config.yaml
norm_place: "pre"
init: "normal"
optimizer: "muon_variant"
decay_shape: "pow"
MLP neurons of a small language model. Each row is named by its layer, matrix (up: input weights) and neuron, and shows model dimensions 0-127. Each number is 128 + 32 x the weight over its row's rms, rounded and kept within 0 to 255. Numbers have three digits each.
A block is one neuron, or neurons of one layer that tend to fire together. After each block is what it responds to, as a language model described it from the Wikipedia text at the highest values.

L5.up93:129105116113117151130129100143166179084129069156168147115182110121128140119141135107107123049146133095109221181097081177139122111175097152105185161118098157129076115123146126145125143131141117138196166131111144090053119120109060154091083199137136110103147171146070175093120100143155124079103069163122116138111163075081128108196112135112140104171041115139127135126166148195119145184145
L5.up246:113144140122086132105106157152124126126151116185172092156157097099085149166113079152126082070109115152148180141069139140180123092153033118087139123105103098090120128123120092180170163150148047140124139119070191144147117099122117121120186185104144175098062140124154109110129129145116169090122120131064167115071121113051189145112087114126129116098100147147088104124102078172148169120102
L5.up327:095157117107127136161116122132083132148125077112103124131073078103106100137134147112113097107096068151078153174104135142171114131120110108090088093098071108106122097195140143125106080160092092139162160107108155137187145091125141102104158132190114154113153147156085130120095089181130145170113154124148127101115159064082129093120164107115137175138051109149106103118167088183147176153120
L5.up440:119141143098122107091170193116170143103143131157146106148144115128116175156143133107115140111146051081095176142154130194147148136161105149088122134145113158092135089153121142107150144148133139155185123106128124109143156086121128165155171188132130098114136195131112096114066042127141183089092050090091179125137117117150130125098147175119114128122053112137142097095168152145123151160147
Description: Second or later capital letters inside all-caps acronyms and codes, such as the A in JAM, S in CSMG, D in MD.

L4.up91:149149173181135134150136105117083118126118187170116060096136167080156137117168066135082122091159170113113088146110179147136138143145136148124107115122156149187140144182169115154180130174122098128148167083162144136085145163110122146147107119176024123177115109194159121111136137109174132159127057143078169149138165079159120174158095085185125076086161119081138117153121122118124145113130
Description: Mid-word pieces of longer words (ch-ron-ology, Dist-ance, V-ers-ion), plus "to" after unable or decides, and "not" after did or could.

L3.up116:103184097113159167160140146169192098109157154114115154173128033090137114132171114163088108100152099113163128107173138095125113103122162141099154131111134133172145137192106164103168153147130153213070151099107107116141116134137155092139156177102202079151138090147124129140077162103109172129117159154140139086142070121113134136129164130111085133071118105158164129157143141178133125125142
L3.up233:117153190147122152092166131142167111104130091054191134131093125101102115080090089148156148106114117129115067103139089097146099078113176216149160095087111158120108052188124107158090149191126124132182045095170127108132102126096136077191137106177136101136124128106128118152140182074162154095171134177160162139159137134140103191178109109133118103104166110140094150101152195161152091110129
L3.up248:190115099115143139126133120146132137177122183112106106098105108148098141121081108118153143122109115150145146127134136099110165153161093182145118141086134106139114092098107190173138149157073113155133096120151133068121168073123106142142094151100101126155131096107115080157151185112131145178119071069103184147138152075138108149149132103115127113189136181162155123122105187160160121128071
L3.up502:100112169171099156117142091120172103122091161164129121191105086174130095125125095156109172159133085141086081154139138172053105091109130132148116054096105084133110133140150146115132134122088109114088126092141145154122093072123076114166100172150107069188167201130161146147153149131094121135108144148145177116122104091160145150136157149145103128106166159177160104158154167106169109184126
Description: Punctuation opening an entry in lists and tables: line-start bullet hyphens, pipes after row numbers, and the period in table headers like "No." and "Month".

L4.up360:125213147133123112064119178118146126122159118206137103177165083085169161119116174147105182073126070137185125077130110087118191141144090120186087110192136103140146098115134069147139097122148118141076124111112134123144065131184135133149097131149064069107156089131121090127094094104128112143150149135101088149165123150073137115033179099149144172146138113161133107128102122074158150103172
Description: Superlative endings like -est in shortest, fastest, earliest, plus words like largest, most, only; also mid-word pieces like the l in enlisted, unlikely.

L3.up36:096146204129127155147103127163108059159172100171090062144117123176133131160132095133128110181163119128120189199115106096144127100143086072120038155134118078204133081124170054134160106108121168088045135163155093068127120186166150115105099147179078129159105119128114154164120149079156093047111172174097187122146115158176130173055123171132150172125131190080102175174084118114152166131133
L3.up48:128084122104123117107119181142105087135169200140075091119186149158065145132126144211174135148195122127117106140147125137153101109101106148116161144177127125108132085118131112127180096096149123158078102162149135092169134122167074163152157088182134147149111138124114139127083107123153100113111153118124219133148142148158112165108163205114083148154102165109079145099089112137152100118131
L3.up318:156125171122166152109073161168168097160132119171125098100102061171161096156137182114118131162177070149163140151155101138094109093159100085180144124144116067104149129133177113130150158142137179178069146142156122124124117130150122055126131160167148181106101174108118179149134130145188096091066117136114215118161094152084141170135147074174136092126157089122073101153135163113157150160129
L3.up345:042192029143126114123122112164145153118150130090099142073099116124076176118132128092151148088100098116121133139167140141134105187212104184115145081096137153132195130083050105090130145107126104157092112116174170082160146153097127145102151163026149136108127160123103156120088128184091126152077047119151131148118093122143166111154143150152151120097111108089107204160109139133138133148197
Description: Short word-piece fragments, mostly "l", right after a word's opening piece, as in pro|l|ific, out|l|ines, Pear|l|, or hyphens after pre- and self-.

L4.up474:152117076076098110101123138159071128087127155184085190188073129100086145101112199122152059117127137125216134143120119188116142138087121135114127161117087070126235073114127111124049136147149142186101154102145080080150108191098137154094148120152070092104124157171087138121088161175171117133118139141158135161112096171126095129119162098140116145088185104084090175135160156123100150136099
Description: The period of "No." at the start of Wikipedia table headers and section titles (No. | Title, No. overall), plus mid-word pieces such as al in Battalion, ot in pilot, ast in Dynasties.

L5.up41:111109127145111115100172133154108143137189131116106139127095129145085134158171141089121158119138202117135125147108098141160133107131079112154125106151172126071178168092171074135248183092116117150181163081119092116173083128122106142123143118115100137154134079152170136177160120139141176115150153150083157096110155141116134134105087044116137109088127121097192127175116138185127093147081
L5.up186:116094095113097112180115097120159129105157164090164166185095052133190090087151143172091171131116083108099122067111155134197109115108104156133184119101157109123102074148136113113136138058186139117133132084125180111134160148175143123129104142105152137155179092149167130176114136091083192121096120122167152111084155086106141118095128210109108133120117142146155119143164098174124115098135
L5.up361:116123111165116136119139130121100137149156198108107147101113167103083177133119158107180104173187109113142099105119104106147118158087134158143141090131179123103188126165147099137186165128093182158139163135093142108086145138105179145120055160140146119161082107166128121148106175120138145156158127148145085046110119172164143124078154168169141123167077088134083062111114091084139153157112
L5.up496:113078168122136117117172174121076055112173101102082094148092152132129153084139082094116056090123105048139070091173122149138142114071137196164071086132137095134142116149140101147131152101121149134184108177130091104172128169146119138103131138129173130174152077147148153135120102100063108107130124153198136160155115209121217160121131182098156186166085036124114115146124114120118140085138
Description: First digit of a day number after a month name in dates (April 1|9, December 1|1); also " is" before buried/credited, and mid-word fragments (Mississ|ipp|i, am|ph|ibians).

L3.up63:133102133145108134067117161058135113164114078190125099150134192140124138159160187145117140167095122163166123152108115059151082150105194156124109117160071066145111096131124155142085101132123152119092142185177108131135156099096181091098160085117107179132190167142162072163123189114136087118076104116095146087147157123122202124122104130108139157144082146144034140119119171143100165178159
L3.up104:126129093143147170128128146133128162196072124183121155123106057152146126110142164149162144137104164170180122100125139112118098144110132084158097183091141129080149121142122115124125229135118072099088117138142087165126150115122125140131137132072125134181129117183151115106143162174082179115138096153182113121163141142103188112132114153148078095151097128134150045076132120066109119150154
L3.up148:095094110115112136116205161164141148154148117131133077107127128145134115149085146127126183166126115057165211205152082156071066092148155139152159118093150104121105032174148108155190150105134043135115146057123106126079103105112115085144106103122157129108113106119100115129158108121086103138201083134161147125142157093135121113130156144151143114080141129139173137135182135130145151150162
L3.up288:117144166063141175062165132044125135140123165182119136151121112163164170131065104146128137102156134168144126077186131113106121089134144099110137137135165081140205149146138111189134154201116104153095105086133102146150129123102182119159144116162089083076168069168165109062097171119138092132152136162128152062100102089134146142078100143141151171123101102169147100088156197091082140158054
Description: Word-internal fragments like og, ag, ac, oc, ec within split words, as in Google, Pentecostals, Gogh, drag, cryptocurrencies, Archdeaconry.

L3.up9:145185101137107142160098105124127151098144120124180147168142131105129136146104086105081135090084062156069128107119123192142156122128127106136044066130112152092131110142155112129139144170062140103170152093161152149190134159114066134184146177167168178145109123179158101129108087123189116081051103130109187009140107067123131084139105136132097132143108118063103090154135098116168155096089
L3.up20:156141168094019205114095108111139125165089081144146066159120160127117099115163133125126100098141058126163154149101136110125060078118120137120161088117121136132162077116160148143103119170123109142153096148127220169125163120156126095073104128145169117166073150110164124108045117152126110161249148123191113169112132139121131137088104129163137153105150117150122124071143034085125128150119
L3.up274:132172128145068187133102151136093164096142090138092062114133133159133152150090163069145127166103121123129136159186139126151114122098136123113110126126129115051099110160125109116077145153168087129082147141137128156135129067196090107097154207137094175180150070174155117161107134133059125128132110109150194152180122160114079143085082158161139120128191127132138139038138133129094103112132
L3.up450:112108118086144100099159161136129142111178128076124162101116091082160075099136131123090136212118111093116142108135147132128095136179101169122083110145118096093148187126133130109156084143166140150116136114117187121108109107094142130124163122139078136148117173192085145111065085109067065094162114107133143086087146082087134164067149109169128155125094122144130135112197130091096119078146
Description: Short middle pieces of words split into several tokens, like ass-a-ult, tem-per-a, sc-reen, and middle capitals of acronyms (NCA-A, OST-F).

L3.up8:125108096118055127077176144094170130149118117146150138164118208077131089161161117126086136086158143177137173189058096090156057103091130154146113180143130147141125103079110124181170138121165087137121137069135142100076147122134159110118124154105070074162149111163140112065145097123082178141103160144076158126127148150147169153113080072116065169106139120134138118159093085133137170115151
L3.up236:104150146091095122164186175090132120167152144150168116120131136123161131191136109162168155144118154167137156148069148070101096123087092123161096169120149124142146145156187086145108175102153099144102111109175155196141142148117145133092130164082100142125165103162050080106117144117104148146121161084120143124154129108145134112125155060151073096076088137159143127146166204116124094156148
L3.up409:166136147132143117086129165134125079167211112110142042180088138094143081163125118076131147090144208101153143160172144154188121114123071136121165131159166132155141169130145111179166171118119048095124161105123135112144150103104144157075118166095207104055174179106154179137147134083144157133180106177121130120111150133154087128108087125076052114135147152125150050169127089143149166116065
L3.up496:073064111135103128124097131120137118140140158185076090174119160121103188149129079135091138110111091101141189165106108059177137141119100140201177100093060118139140097112118111096192153114135108107098110127118105133134113136102121066128169170130142106171141126137203167098064098123125097109122118137126125121057155072109113098136151078205093132081107146089143170102068122149118157182144
Description: Fires on "not"/"never" after modals or did, and infinitive "to" after verbs like refused, appears, continued, such as could not, refused to.

L5.up85:132084119097150107100156131147125051194121115120151088138095128151144080103109161114119136130124160113113140101077129155072130101063145134199151116074098111138185147070123169135111154149124160147119115085165153114168117119142107156141137173088166065099113167124076101102091109148119162108103107116082135128100147085067096122207093126142130098101100127134129160145148139156112164140142
L5.up202:132132176196068143088152168161173118169115094089147093086124113147076070173130097110103160169122161124158162120130127092152159117079055078134127119102147169088127139103159125130126136102106142175135154155130104181112180158127107113179152148088093139174080111088157054120116140122098134116084119134124154172166114134171176118158137146204083125114110091136108126096083116127168066095128
L5.up241:133122066135098154086168140147141110204104133114111117198112078156165058189106112094095173119095120144108188121094182122109134118076204088125109101092082121169142117106148125125138169147124140115073113161152139143134145147133164149183121141127124112125104164191079130099130119130060109142122157110143121102124133163089158171171120089142128143119063119160127158110044044105115137194172
L5.up341:123176172135099136125158182084157084178143121084087114178095109105129188189187074115143032117075125089168115150172165119161193124103092164135134083121170135124112107123140137133160131138175097127168116186171120173169127108073142118163164187156175139087093083134143166190166096079076145114138106120139155163110141158150112114164153156109163178109125146193204140104136102064118138142142
Description: Mainly partitive "of" after quantifiers (all of them, many of whom, one of the); also other prepositions and word-initial "A"/"a" pieces (Ashdod, Aberdeen).

L4.up200:148057186115149075084144119128085078147165109125157132076138159093137108182076128085125142107103119129130161140124152162143111093113161141081137100110111143131136112142097145112113136096136107076141125146122100143128135129147114062104144120105072133158139135120120128164097096111117196080010127144141131072120153088071161130138165135137150134098174149100107103080106178100102145075130
Description: Closing equals signs that end wiki section headings, such as ==Plot==, ===Religion===, ===Early career===, and last word-pieces ending bare heading lines like "Professional ratings".

L4.up191:126167148100091161123098149166101070151154116156167078094113151163125097122103131092150122183103157103122165093163109131155078110140096067132138120107176136186139113136131109105178095111170105105113153105138177101101160110149171123105149204155111160112114085197143160135135170053085094180149121159156130135206117106084191190124163082151126166183166082147056101159129165131089140105150
Description: Short word-piece fragments, mostly vowels like o or a, right after a word's first letter(s), often in personal and foreign names (J-o-hn, Bl-o-et, P-a-ola).

L3.up202:104115185103098103088092117141160127091131083127173114147151103130135155129118113081134098148133063137111116191106095101114155107204128103112105126070096156111159150106117135104142100057111156154119162184134157133189154108118159068127202119159137143145087166097112137107167136139166091127108091093154115101100065115148130118149184079075166074103168121123047157125088110141142188116113
L3.up294:157151141149110087105161147141077153149148104135166112131179149142118175151174117081070101207095164124118119198084132135138147119127144118126172087161130173148175138098203127182187131075111218169119165117126151140169152174149119186106213157116130087163152120107083110156120110089141102126094116149110140121123141150162139072129127123147068143097110101158131051118135185154133137132108
L3.up347:189135102202170127097106088150150098137150093170119119127117152160135099176139155138111130114108128125139129128107155100137144133166136112097118216187113097133172128087141085090178154106089139102128137124142120101126153119094142073067169140125106081101167120161160095080182156140115187114079116101093170111191109083177130121074097122072105159160122084091104148079181114157097061116164
L3.up442:112089144139063145160175111078126149174115149107124128125074122078064116085117117043158173111094126077133121115164162155108122161137130097102103133133144125131180098118096132123214124140107134115125113164162124105123116160092138084169136106146132137106081122148137113192118114125183156110099160132132136102125176050142120131063151144136128134120168143179124094175127129153158100132139
Description: Closing == or === markers of Wikipedia section headings, such as ==Career==, == Personal life ==, ==Climate==, plus the line break after a = Title = line; also "consists"/"composed" before "of".

L5.up44:084158146171120093164160148143120100150159144098160078141107153130146182091112130195088131122131142101173135086149118130163126121122120149118221114129152107164115097130052122120181093159154096135142129097151096131108072156144106119144131152140133109107120106144119150089141127114133125175196150169097136164102127114140086124109128132085135146153115108080145151145109193093134154119063
L5.up76:126105142168125132115123145083141118114079132106107087086031098141107155151131155138125120165185180119161189163134130108138090105171102109085156121193127096128114138149146120123065146086125132149110116087161158098097098148160127117149153137077117130176152100134133112139120116130137139127120118115136148104110140132156139181115159132129122140176151099141082132148067172065120130170163
L5.up263:126169122114150063152144167133140132142127049127096110146116121159157167143128072100108159076171139129055141107097142133096118076151057108150116137152105040186117124164128155171075099145168126156096079164121163168149138094134141140161116140126142111151159113115095076098194172098171124177134123130148183105148148146175058187130110139129134117172186106127063073123143115122119120171059
L5.up395:116066092155141125094147082215123051148124063113099109146089081125086099161139128110082158115121087178108134155193119100111115128107156084105122172169086103132173112153142122130175173101149149156115118124135098066136126087156160065146165130115138067141150163139151107095152131115148080157161054128166079156055174152139174129084117093158045151097134104143079064163018128121167113134141
Description: Early or middle subword pieces of words split into several tokens, especially " comp" (composition, compresses, component), plus "ac" (breaches, Archdeaconry), "os" (purposes) and "ot" (cytotoxic).

L5.up16:099116132128162123139165164104122107075120092142169144175127105125107122176047114144140123088099109148170108142107134126158133112093134146162161146094091174075139091090117160108154148148121096151098188171125104038121084116128071144172179131068163086100163092149139080123098139106099217114119094093136154074086177112103132132177183100170097144094167110141095138152138099104104201111094
L5.up244:158154163113104106125078165135083122141094150172163132144202144135102192132100089101137164117105162099108150162139176147077114075091186106147146148086136088087152148173109099128097145103099092121138158154078137122062120178174081144172119144130124089175123093100186082136190083142097175111091125099137133146128116105176133113103130127194113129104159167140055148117031155160110089165126
L5.up334:160116112109094097106092149101102177150128136142158157148088077064127164145108060146074180127073233075119116148087143107164140095172147143111173123085118192130148115136174144079134122122069122165094140158148157129151113226177103161133131113172122124151155129123125101099093140116108156139083122136053146142054142093122152182172134200146104139135086114102117177153115132123080138138151
L5.up342:084065091165164149170163118116108116097101146107113125128104136152113127146098144136151089138149154132140085089111050114133095125150154102127219110068081168092171151114084179180181139115130090150115097155109143160080104094125132121101089153082104118157153201190149126103122176163178120102080103075117083139067114112102166156074140076141075108170135120075075192128161133175097140140104
Description: Closing ==, === or ==== marks that end Wikipedia section headings such as "Early life", "Etymology", "See also"; weaker on New, initial B, ISBN spaces.